config = dict(
    d_model=320,
    n_kv_head=5,
    d_mlp=1280,
    norm='rmsnorm',
    positions='rope',
    tie_embeddings=False,
    init_std_o=0.0,
    final_lr_fraction=0.05,
)
MLP neurons of a small language model. Each row is named by its layer, matrix (gate and up: input weights) and neuron, and shows model dimensions 0-159. Each number is 128 + 32 x the weight over its row's rms, rounded and kept within 0 to 255. Numbers have three digits each. A neuron's up and down rows have the sign that makes its largest values positive.
A block is one neuron, or neurons of one layer that tend to fire together. After each block is what it responds to, as a language model described it from the Wikipedia text at the highest values.

L3.gate217:109143125169152144074144142124156109107105146145129144147184155121150047072141134091083129125149133126093095129151155140134181107078118082130158125082133104087148188160118165106133107162146087145098140156147093076125121136156084149102153154172141101105125158126149050116132126159132224134072145142135148152164155161144206105135153180120126178217145151146186101127161087147081103090161133109145085098130181055108134130145165161087095100122125103139137160123121160179128099081162182
L3.up217:163182146082135187153102133143168097086153121118077125148165083152147118132170063117134116138115139146126145176192094138099172124146145128154117108103181124108151115203165088117194074118128173183118122115099149146123120148172090119152103177206146168123142083121096075113145120144103141131103112125143076123093064153145161091078181104132105120103107165093125121138111115139135166146164157136144088143069106110164123138144106118134137193206170127121122111049162108100114177082090159
L3.gate255:117149083058163158167116174124137157166134109079177129119137177109084120096148145124094121170110147083133127154060084156138175101134196090127130104092127129102096105076199083092142089128122119078144138103108113122154139179086108141085109057146095167199123111053159156095140128146157073111096130198072132126147117123133091134142120070108132142174164167109133082125132112134144122112163198205092100146139135139076116131130167099135141130145116152145083164123110126145105131156099078
L3.up255:101145082134134139096155115128118154106130143103144127168191148097126134144111090108159053116129138112149136157127095110112121158112103133125132130129131064117093188147162138101091152158165123105141176146167141119137102147136142142150163169139057120117182128078084140167164121129122151084128128123020135134159123101156037172069144168076113141108167138023121092117125124103119097207146062087137084173141129123070073154165119102144178110135140211065193125139151129157088090133137130
L3.gate317:060138133134187114143167143110131135094077101145130150182119082111079105128073118155184141141151086143150126090158146112091112115108120128167147165115103072157128115214063077132129145126142178125101084138095159106142118105174116135133046164124106169195109151104045090181172135093190101139135090106116099119098155076095168088116138149125132192140093117129165149188123127119184052193129088100100139138129097141083132127138112107110108076106050129136152124112086138175124107107056128
L3.up317:157132114150104153129120152189196133152103129099072110197138134131124105086112149110170140147100119060113118158189099115132141214110151164093122119125132157165117101123171086166142185059199110159121095116074128164150074133123090133122086087103168105150147142123122103099110087116139114111150085126123130094084109156118131087122135116121180104125135137090154119137148139143143139145150086121109161097101113142113057088112074065130120154173099099118097099184115142126159100123168113
L3.gate319:150098143172113153059157094149109101126138129103113157112058090130134155099091108109124160100103146117157075110138117127153143157147099097117109134118101130116220129137083121111190166130084091123080159136106153092134117174124087118110141116108090085162129091157161160138140112059121142162138114132120083085134173187137154094063132129080199136115107112078106154097145135181126147146075147105102117154184100131131107175146098127097125132122157199192135108145124101110124136129137155
L3.up319:171135156092099129093122143127094132149173094184130149111063080127148129161101161160153092110133192130153181173084116101121100143131135104162137127136141130114129088076063093160192068148102108134134149176231103139104165072120166110124147155111208120184091177145109060157126146157173183169137157112133107110124090166096161173083144153141120135114071147135139168056153138109139150118058152099137171069184123129149069110127143166141063113175146156177094109123090120089098150137160116
L3.gate334:091160114108067108154116101139129108133151172094153130165148152151145097159127112118156087156112041131104156183127119111135125199178159154133111157125152121145096107120167118143181105147136159145098155184054119108099101114100076196087163090096132140185120140066117134119156093093106155115087094182174110110161066069146126115126119085138093122178148096126153203117141144174118079122138174120156178145130065119166074091120164092159146109141224145144085128124104142152078107108142128
L3.up334:188133119017128083159151124183153144157148126170087145146165084178086160137154109092130122144154105171102159173124064114099152109125099194114162127065144214103095102147154152108128152075074164142143169167155138157098119104145149085111133155147098135093099165192138126136145119161113154144076102225113110122139165184189159085088205164159070156121099131062091132169126140129119117123080069115057127144144123112189170104124116148127118133077127111127132135102127120099137129081158107
L3.gate900:072065128181152136136118138151157163105161093113134116127126155149113151127137092128111137153128168139077098062134175084164090080185166140138106147128145159120124183118091144186109119145175125087091120109191094156160106125102111086115146088146116110093127144067121083145144128090121105103110148189074147156147144090082159155147158111097143112140172156215097158165171131129144081081112159155126094099112190115148081133135137084152124143067112079127121094110140141173069067133131113
L3.up900:162104088150104140164152107072140101104120092122134103126145185090152135117161075130124101189148166188142069125163109149159110115164154131158097138107095139109184104170091205133122134083155116104109034157141136121162137117136120133174197144138179123116075140133129141160147079137113095151131166171134085181159065089158097182142115124150076114134175134201124105166200118082166083161163182137140090104159121149096103086140103084113127101093076129150096143101156221125057084071099148
L3.gate961:112015161119131075123160147149096155137131092100136099123094158117157156091094134110191126082139132104161120165102051132111125081125110095108144141154075114202156140142123190159140103177125123137187159143102195131157129139127165108079116132107097113110149134154158108092148082159165196213121076173143180144121109177083079164162107164157134168129158135149164075152132141107142101086066125127132077112105091145123161167135185082147112139166148170175140134103118198113110089126048171
L3.up961:146099119137037114058172190141075088157138164119103137174184115118070114123138135074133170091152121175057085193147090151130151159090046102095147172165144135145111106065099157162133110183127149148183088106079129135134109090134125175182152168138085138097173161175099099147082129164145117135203093098128103112101153127116145122114167172159076183112151148131180166164142142112131200162118107142127124118108090133175135117153098150118123161130152105148100060165164158078142111145157109
L3.gate1232:215137108136131115142140182102082139114069034150130086109068149048091121134132128139090136159156084150170116096099164106144124152137146092107142072200171123148133082093148208088146136108169132113084132148101146070176104121125183086148122127123109175147128097094193099088099122122111079088156186102112151086119119105167154097080063089131109102116101129165109091095101148158161128144107132154100075149152151154155139136140161122141108105199139104127108087118096094148104155147179138
L3.up1232:185140155187135101122141119097094088169172127177120062143124096080127114124114042170161129136098125081122142155100099153084099158119173149135068108135139154144121143116082177110100163099110095114182127093069099130084120117144131133083053144154126188069124124140161134143100158112177131123089122154158146110094147064066167160166098038127129134055124094103139122137129128123089118140137145162140137108197127126187128158135156086166097120134109107154079106169163118153089122206180179
Mostly the word piece "way" in away, a way and causeway (far away, a way to); weaker on assorted mid-word pieces like gg, val, 03, mo.

L3.gate210:117098111153119141191117193135134109072102107138106083103179167147163084130194176136168166135141136148029154150074130147165128151149141113194170166172089127113110098132079153183056102109118125170180127181158183112111120130113078095140109065125136068140160128100172117162122091134126088182118148113152135137116176132150163182078139125108157112161107116136104093134047148122124125144106129133154086155151106169055107128171101121148132108122148136143157128167106167181124169110144131
L3.up210:161111125102133118130175144168109131082163086135112081026113139137146132111122090126090111144141121095148095157130107101138118172150105130139149185188178180176154102211115144066119121100092105136146131162132118138125162126155117126105134151120137149117110046149137133118162129121109110134042157138074128105167135129105079109165217145182154090113153085087134124167122109134157156146223125142172138101126095169157075167117108118145151160095134135115115098084092167119145123116138109
L3.gate622:100100133114149096100168071135129111048162141091153186174093113129108106139164098114115131155165116118114145165124108138163111084146122087141120086075131140136034146153133143130158136153142138106182112096094140205128177079124153081116155141079114140165076096098146119088102104123075058098131042126100139143131116101089114095162150139171102217122138055137174157111085125135130132174169162171140146162098047117134119163130183054166140132111110062170102141099132183101089109134103102
L3.up622:114118128080142144169167140110152115122113136110176123182154151167172114111105173153182160116206124136060133016108132080121139121141115132109107076106162171173142124128092148115119134143113162145176112111132129149100097093127138145180065139141080163119135107144121126110111088101120143073123046037150129159146201100059149101176122086131126166153163116165119124118085128146106126156084165143120131082144157091143130111076109181116187137149080215096129221036115127111075121182160076
L3.gate686:174121115103176147086149137109113136135120053145140128129090115179124129140164150104117135187136111112115115123148065131143090143102127134125190117172113124074091116160116127116137121095117169154160136162081167115117184100101121116179111123130124139129064122143192139113180111115105139188146090125070104137111124126101151132142154172123097122102103119088155145115087132110177116153090152164140143131242166176133102130119128153116103139163106117107148075124133142160144154157194151
L3.up686:115131109116108125115140098105129148118070093165117091092156165143112125124073134169140081149123138136076105165145097149135217095092186195141116148190125073142095125170130118099126101051155179168138139075118169168100107122133181131127129104161099141115093177161142068145163154117146150147137127079053121209133120158111154100148131182112127181141094122096128153182108138108099153132125133081135138089127161192132116167131148110110093048133166119077071094144172158182194122207171135
L3.gate732:143111199135086144102109158135140125142161162146143083155155091150137113144117175138135155107157190144111176168125125158140165127132147120103157093134125135153096106133151127140114170075162137090085120135098121145102171172082165202190151162123114113122109088125150120174152167029149116135072162118128106146044177115123104159143124106142062120096141123194118078119130122118090094160156177107170163065161112141111156093120112107057131020127138163139162156148120074155096138133137208
L3.up732:058116121149110133110122148152140100145134132113094168129091137072092105121126125151118084098115111214099078112145178119166137104071092097135194150136099130142131152150129122081092150148098165154113125104133098131187154128120103112130105048140156076133119163085131113131103209134186187179126137112091149113118083139180082092129119122120130147110161121084120132107137115167150155068162099139154089127122137058114069180178136164141145146130138111161113157076154145142097171153121083
L3.gate834:095082084175154131152137171146115104186111168141086031182137158102114139119144126229109156087163062120133091109105174110085128116055137111118146123139189101134120111068158093093083132087098051134139160139137129125095109132114116165191150171091138160094081138180152073151120098124134088144156200139097154128122115083076093129186149172152188107160154142076110089102134101111115130158130104101161108157092121145137134081143163109148153134133122129124062117184114138159120169132139053
L3.up834:180138146081168087114134095151131134166125224149134118120137157084132097125157140135161174102074154118156121152099151174133101113075121088137151162154178108091068131127177116134103151157087122155123102107088177126142120127151139178180106161127133165173107098145166117144118128161049124118188072096098178122156105104137104131100158123148170100150134100124053121134212107094139111128163084149167107133123089111107126087131154154176105108135074199180117116109115187222149168162086132
L3.gate872:147106107097145089113101124174119143143163105100118139088214121123115160123163118146117114163071115082164096110098176119103109107169134033131112120135153130085198150132116109101064171074107131202139107128167181091140126079115202110182128164077103090124110157112145157111134184168117104147141134114090112147134116101152195153121100104118133146134125149157104147060132161097170090096123176080165155202145139147125149123135109107088170144083090153119095124130105133151089115127152156
L3.up872:133152103149131138203162192103128073095130145201125126148161110160173080129118083091123140166113091108130148132109107093131112127120080089071094119112093116090125115122076131145147149126124153131109217125116129169148086161087118128139123142151096139090178156158172120165111202091133112056154128134200085224146106110067095098080121164149103131107088136175121160079080120111131196173108126161104130123087118110098160062095119113081118114108149049133129066154135151118136138140123173
L3.gate1042:110101112149156098151185187128147070154112125149106065122118162162088145121142124063124169103162117123163119130114158061114143078158180147119137087140186163117095122117130176103176059030209124126114063140136120108183152125155093084159180121115074150146100136110169106168071092136138105160175139145088067073137137115120103123119192128101092120170127123215128120114129144108148095080108113107168117133100134172164112144142137202164156127108149120176154102106183172136097142129130066
L3.up1042:131070124159115113126126130165168115171105134100088146138137189150085140133150085092148141113139123098138133128158086102128107103106128117151137139079163139137104119091111172128179075120159126152120113099129111114179108119107096131136156130155093163121112118127140064178072100134047117169134157156054062088145171151167162138097107152093116109127175140165160166129126153115165135103127147111133196144144149127096061132162128112114128151137157144155099104165124139098085195158106116
L3.gate1049:093111146113107101158158141111143125112092145074189171122154130122188140131127104173187130119131165075096154164167105154109097093135131117090100151131082074092141108134206050106127139100116169120116109106137152111138116145133137187109147149090109149103090169085133135143147105132103135123124163140185106183174189184152109102140143141092185103127066088115217182193126171124098155092157135133161192129095093171120124144126129078144096100064147169157071167137141116109128041146091166
L3.up1049:134138122150120095119156123124098137141154135116129145127157042118140181169090156153117098142099160036104116094147103154095121198118077203129115070123085105151126177102135130087121131181130137095167162128146204154110122077096172150107152109145067144124185126141181156112147151164131087117064115176174116134166158109150134115110111062143088135139127116090138108107149135141139116132105139132138107129172144116073161174062096059194089157154075177119143132142110151160147113138144124
Mostly the final piece ide of split words such as side, alongside, beside and wide, plus ction endings, the word after, and year numbers like 2000 and 2013.

L7.gate530:130099121130131086048152098107124153138116149154147101147174123080099122088097115094124157138136112138127159143135112121135132119132117117109133149077165122145067124115155166152113100109092078147102099132169082175148117127119102098122108154153106121153094132107124123042099129109158083132153108075150093145091152102106128142153125119147128107085185184118121090125080099139155165102104105172115146187145079107084140159098126089090097163176115171106135135119145088092150041100141032
L7.up530:155054077100113173109052075120124223142110152127105150120168121071129100123091116146168141150167098046127044151181151120121105135135142110111147134101171141147132129050183123174099106132115098150144153105138129181156124106104135169111091211130217078136079106121101111123129127137096097170137107081188136207165175112160106145144076090092098189146130134144108121090137094143127122120095114141095120138069085093110092129129145114147120105141109163143061137178105148103060105130138111
L7.gate1253:154110163096164159102095147163131152115125070078186122152153144054069087107119118141103141120141142147155133148139130102124084125136138104106111161136066155105103126122046122102071110175123060128084126093121120193186142091138045135072134098156116073128091138117112138080107155106182072175096081121139133144140133103112187143146135131152122130093140136212146129135102143181088112083155094102079127143095118068120199189108112105148156097066146168135129111089122161142089082126112076
L7.up1253:206141200069074124115164076142113185127097137122122106086121165084074062172086148124145110084137138118148104183121101103088137146144160172105102141175107130102112098076147131171064148121180113114102127118120140110100102093113120127149115138117093084137128123157109095111065133068100163099122077075134167143190154102146097133143137112092074091094123104141133103098149145108132168114172129129123136148094134119088197226120099088153172125113102156084093090081103109101100094088145068
Later pieces of split common nouns, often at heading starts or in names, such as Tow-n, rail-way, lea-gue, plus field, City, War.

L9.gate232:184120119167083109113090097157151081108140136142158154145141162164108083100094114126105199103148109161069141142148163126106128107134147092131107178084080081092147138144151169134097110104172082144174142118157120136160103154162116097101092143142117109136119127167120149157163138084136137159119104107151120154186144107062112132116109114182107130101132135123103087120144160110167120080093107185047130098133120130138152111079152118118099034076169130058105140135172070137130145124151133
L9.up232:126128111147111158116137110119185109097124075154164149132159183121103152119132080097101182079111127135077133161157117125173117158066137097162099117124110124118108127167126090134204110142161101095234155078152143148172128155155070146099069129135124131116145134147127178199179130127169099107139097142146118153072122138095150107168044098167157159089108113143170176068114151128098209109065140122076116145157165164144109184128132139115100137136155109131182109083159111127126211131106113
L9.gate276:182103092137098080169145129195179102125094127131077119108142114150156115111143124108067107166143094138122134112105082135165135114141098083158160196105119111199097141136167141110111127177201145053154068171118089096111180134081158082166152180104100113114130149152110089155151096113102159117115176127108085123147144089151183107093145129136142166105180116097096122161147130137080123080109150183094093107087138219140137146123047128134149111138156161094172111146109087110156158157139179
L9.up276:200076049094096155142129130139228117099097124146113130132126220055136100123172152102105103114103150109179176161094127150158158117108127131180121113193093179171102147102124149093146130146181192159113114168124163116058200163130081136115151155170134091094115140166144125159175097166132197115142160213133158143062126103148201113108101137087122168139173137112144116123131164110135114066102173166107111135137134137131146107129058141101110151134151141140167059123122053135128191218118145
L9.gate406:148111088148113068127098105111101182206077158066170106146140097118120106112095179155094139090170117125152145095093086140092121105122167088070134086088084171113149098095030129163154171148107117078161105157127153130080142177080136107103153061089189097115131128115100099110160122152115152100122145147129118145127090140174106129136154092119169083151091110082157106147158141123108130126160122161153133115122152137071124110108058098091207150085094138125113120065153118046115048091160174
L9.up406:129086164115134089119134112129112122102148186174111199168115169141083129162095096147104168174126105145096149167153110175110114183188050086137170088111147199160114164123127142111172157192157084173092120064144109198102106174095136103094106120084120169160082127078182185130124110097123139133139148097078130102130134113120140191187151235122116121108206174158188116149141122081096105167114151157134125155109156105121164109151102131172081167129113077131097104113084148114103109127127104
L9.gate914:106126107110114150092120144157197139146140106140154159144127105144158175123142128109138115114158178130138055193066085150118135104149138153152084113097108170098150108080181165149124168104153062095176087149138125167123164191157106089093090113107134190165147124145127056116135119068189222113108106120076118114117109142061119155171126169151138142107162143173091090062141147148105108084169188139103115150102104141144125099135136178086132169112173158174162080108149069128178089138126153
L9.up914:137064123134144136125119119116130089141112129135189215140093082150134115125134130150106110134153171166126121146174213123134168104099113058118154119145181135088133134102156189078109169099167081122166084133119148112179120130094153045154126110218163110121149116143135159109069145100094122091129147132133162151125142187129158199103107179170156158111170156139120149114103110111094139136098118131116116177111103184164161124074145124170131113083104146145100167143144061162112197149135092
Mostly the third dash of a table header separator line such as |---|, and hyphens or dashes joining words or numbers (liberal-nationalist, 2007-2019, 1-0); weakly, mid-word fragments like Okla-ho-ma.

L7.gate392:139148110081162151188100100134144110121186086146149118124160124109109046113071132114167147130146118172117142162156137099111111103135098110188142141129143143189169136129079135095104106193165181098165090131187111168103103150149154114103073105132135085154077118149156106203107102155086135131121124117139189102146157058105140161127157140178080104159138126084115132089144150141124100093160149118092094157118102072069143128109162097157132132096196082115144094050081121119109103153156178
L7.up392:134092150122159069117088094168124156104117142104159117091127113156120182122165130104173118139236161155133095157114157127191088070146144104131093131121131132149129075142147102100156090167147127096118121107125136129146109099145105085113127154144127108158159071108103124123116154139097165034101124094147179031139144136117122186112118140117133108176115170152138068138098135125149155122183180131051115157082087111135141135105135066113113195074139167151111144128080152102119124149130114
L7.gate1259:172190118159151173135129068093145144134096127156116117158201173156149123152141121143092134119120117175135117172112160140126079107115092156134135174160114135134110084141082133116156150166154112103141097162155100147067159133065125157125137117189120103161124104174072125109117105180126129118161108148180187049146200093080140184172105108130112114161105148205134160069108152149078135125188173141150144151107117089128158141114154089127154131123158116120119083136106134124114105130166136
L7.up1259:101210112170145128127117121135151144090085071171165098131201104203156106135131078083119186136097156066073125145081133154145160100121142124131124160100147143109145164098143102132209100127154112177120127145177083096113116112175084150105134147169085158131174115071134139140106145205143150102090114171149171098119159128110067165098188115081127125137105135155069125122148097128145121118147098137129144123041088146099122117127085093140127141132120116131105140072120103121198101155115081
Mid-word pieces that finish a word after an opening piece, strongest for "re" completing sentence-initial "There are/were", also them, memorabilia, weather.

L7.gate72:114120088136143131176135065121177155164126120118178139154086125102133116126079116069114122144210132118124085164134113116097102095170115115169106113115092110151153110107186112156100083201123148091101180155126182115089122113153073065115091080094151139091119109169221162087127145135148103159137149115104110160176127090096140063138105168165088099057121133133093134131131120195142124105170147163124205176102133063087128105145110091139140156121100109112097126064089123172139088184088103
L7.up72:184099147080099117132116139104147136157115101114104132116162118122146096138168150080156104184124163102149109191123111128109126160148094088082080164092072146169110150145160149109120190164111165095119176145147117118142139161150153131114073117109083131126118056159157109146094094177093126134117104138110135114118160124162091166075099065151116121064113127092164140111106128133095226141123091178143106117146125103158161206133123082131183117111125115103129182102154108126114127153079148
L7.gate221:136116130110202075111155094128122149162147132028109143120103120166182137166124125105171126110138125064130121139070155155140077092117143154134097143193136132112202078172110150105118139165063090080122061129062152116123150189096098147125104165124124153087071129139159165133177133171121096141177090200089120073109079143140164142104138106111113096129146149120094154137165100164075147158111135128089170143073157123130160122102120124137160165158086198105161163090120087159112143216071099
L7.up221:156089118090154149118130093122135121125070104183115173130188151124073113122128098107144101095157098183156196170124100117054171132103116125112099147140064095095101096121080130153090083093132118101171131143137112147141120142035157071066134095113142140114101167153128094104080183158202107133091132152182098157133090117121146169144086095192145122140121136119104119136108100142137134096161138097143080151097053068128092171138143114086155145106138146112107105126128127154179155177067145
Nouns and verbs for sporting contests and results, such as match, debut, season, defeat, win, and draft, mostly in athlete biographies; also word endings like -ide, -us, -age.

L9.gate20:066109140125086095079183171155117141130103121091149150134129086092139108110105093156102154069140125167095135166119108098159107111139136139174130141063142118122199050122098087135104155172155104117193210123146148172092109122155106137148093178169122144104134125088094212151124213159143140154145103099147125103129142113077059075115120133132188123108100152130087110149116084165139150181101147086128147114102161135120102095098164150146112159137053074195144105121134163196144103098112104
L9.up20:085070134177107101114192150126090133154091190081132164144123168065121131109128135147164119169160178067140120112154062136120166148117125115087144172144122081131105119091139089085136140102133169180151126158084104129126128168113130150131202101100087162108097073113106154135132173165145173143114141124099081137136154130102183136132240099128149098102088062144120093109126127146103096147192180181157115103112099162160073058102120128167094154111119159109140124154133145122137130107139125
L9.gate562:076156184169095145137113134116129158203164159100142100122083109146137137127161091122156129143139125100083111238177110115195112166151124118193164137175122114195170126159126121086128068188117136130130026167164126102134095171117162110148190159100103165124150146129165120136070091159157104096146152136116093125054142105127118144174145099142157100104112149138124089087114088129103172161145130099165132099137154150076124078106124108140162177189107121116080134070082149147154120151095070
L9.up562:119121220137143132070089075139193136150138102171118102141132050098128150127129099081143112102112128128127132158147093155085163172108144117130136085162060098168118172116119093143137186107105175090140119110102131119114183056072129155094163126091189191086102132142106156148067161113100120140132086140102126164159050054142123185180141093179149112128088189091148068117107155089163124134095115127152142143101082137172097081142145079133118158185181150144098157121121120162172142204121111
L9.gate678:165135186159176073187138138159116146178113155117145178150115149067153110112093133131106088069119116064151158073130098056107075095184157123105078125128126119137109123110110084111091134155154105157128149145147091153155122196090167100142126115175210194140128075133144188125115136121121105107187148177208118117126120135093184132132164075136124152104086102209097138091154157118114087127153122097137170143064158136138125136091146139175086148147107176152130115086118150152120153129138110
L9.up678:074129102185120077102148160102144150139043159149160152171152121101123124110097138155163119168145191126110119083185068104182108087127104064146127182104145095140156119093162091129114100107084144123106138130167167083093134201132129162089124090091126136145141128105164084144171144097131121173094143149140119214185106135130171055144114125105142104113048178093156075170105100135088145167137180148168120128115130089156104114141190133125076113129110085122125180155099151165145160132160146
L9.gate1227:145123189177168102172120162117128125157089211087140134125108148101150130100088112102130137144091130127080122162147131137099177132097131130121174127160086094151060075156119044132108119206159174161114159155124109082104151106114153073110188112130187161171156104126133101100116128094141141146141104158163101165055151145158127074160145083160204097126112161122147115082151145165123105087107102098091123113110134132141176136153158155168135137128124165139134085086146095142184157123165118
L9.up1227:105034151169128134094110132162093107147134144134137138143115141089105108090084096190184185136084097172093145131121116148154109123132148125161201139154143097078100118119128111158109142120155133134176123123092119111096126088156132151142161091096145125080133140131091152089110098141172132121109121163155129196107088133100121097188108139106110179120137121154156080083107150167103133146069117086160104139112133170091104109140128131193089165120151178194141139025136105149142151171172106
Final token completing a place or proper name, mostly the state or country after a comma: Massachusett-s, Jerse-y, Roman-ia, United States.

L9.gate290:145133130129113127107069112151121172082182139138142110129136110096136093124122130141146166097094145168186111113114212120106124136093095075123102139159134126149231115028111166180091153139168138136138160199164111170120175140137180085095144197084113074175102147089202115119138131158092103112141076188097125099149128086112117103102113136143190178121156158104151118146119158129122118169091098162103127098106103146089096175153091114136109113113087181060033147160130110133178132158161137
L9.up290:091111119113111101122126142111181110112120168094111126139167165100146127165107151114150146101101125142224077099094147172094106140102086151104123139132140123189128118118134091094119133150161157188168065162115138169106165117100165147118144146096108166110124111086149178149102117105117071073088158178111152100173125092110178096096094182116188140111090183084120107071105117081186143087130089107110125119142164158139084151166127170153078205082109120119110109172171129162164126192119142
L9.gate550:106171115130079156176115130129125116136127117120156110151171154099153101121085183064165177192110120115141097139137189161133141109114101089172158175107136122127136115105176159150115152121098193129136105132164158145123084114121101150098151131123139099111152139183246101148130107113123087128092063191109171081144122165111113069119088131140100116111118144105079148133105109156108106107106130177096171139097083171105185153109145156121158114157122144125153151066143099182121144134202150
L9.up550:125176184079081119095129148140136092160109129146164176119085146147170165107096121103152151154122098074183088166136134136122106123108117149155138155146116110164153131119142131146155163123120187145093103154106129134097139150154117156119159094143180085106109131157191111193086105106169110138120103126111109115154058141141105100140103185130102168146126160133148167112102135076113119162129133129047104140128110186147089103145116078179117160126079131096129107126152058127158110131161157
L9.gate919:183105182181153091100074139149126135155089097187151142146111125106130100120144087074115136160118157099143112090050199148126056177178125113180103153182161139148117105124087147098125128119166145112156138106124122103135131151131146096066143143130142131125035116137169135078119148065153154113142099100110135077078144143097194057166176169160176154088169110097117110139105130133102063160079134103118167116121159169095122091081102123153110137087089153044140172111149084128141131092133133
L9.up919:102143104231092127116095132070123202103088103177211105083153124138142095145133115076131136147132147086176079098134110185095085136163131089154112112076156161117115137136113102144128108151177163147129130076119142082120126147105122142071104183110177099151127120169115173100152141143148143165128125142068081157130168120079168067123173135088128160105126077140091106130135083096143117145102152075109094157080130175146064134131097134130151110099033137088111099116113139133105109100154169
L9.gate1264:130141145126174117113105144154131164172098111106111179160122105110068114101139154116061119115129148086157084194077114118100162125158067110109121134143114157179117154184047106115125178166126139129138132148154110154100067162107125058127146188124160109109082076150168120115084205072162119129161089118116129131136162145085159160131141124144120165081141158091139184127085117103076053132112103110175162100095115148082112112080148131151165178090095128123115128055173146146092135089131114
L9.up1264:123147159158129147103141153108134149184169129171145231104116117102142086107150174166112103110120154120131084158090144128157123096121075161106120116098129179179098183102054124159124180150162170132079103081147093115097139136084123093151190139084194133136091104113103076103052134108163139105185128152087092150091114138109146158101149121108120155081081126108113124139102135113157088154084122083116112105087139171125110118088182146153133154113046162144067088103100138152119140083078115
Opening piece of a word split into several tokens, mostly so- as in soap, society, source, soft, with other S/T starts like Sophia, St-ockholm.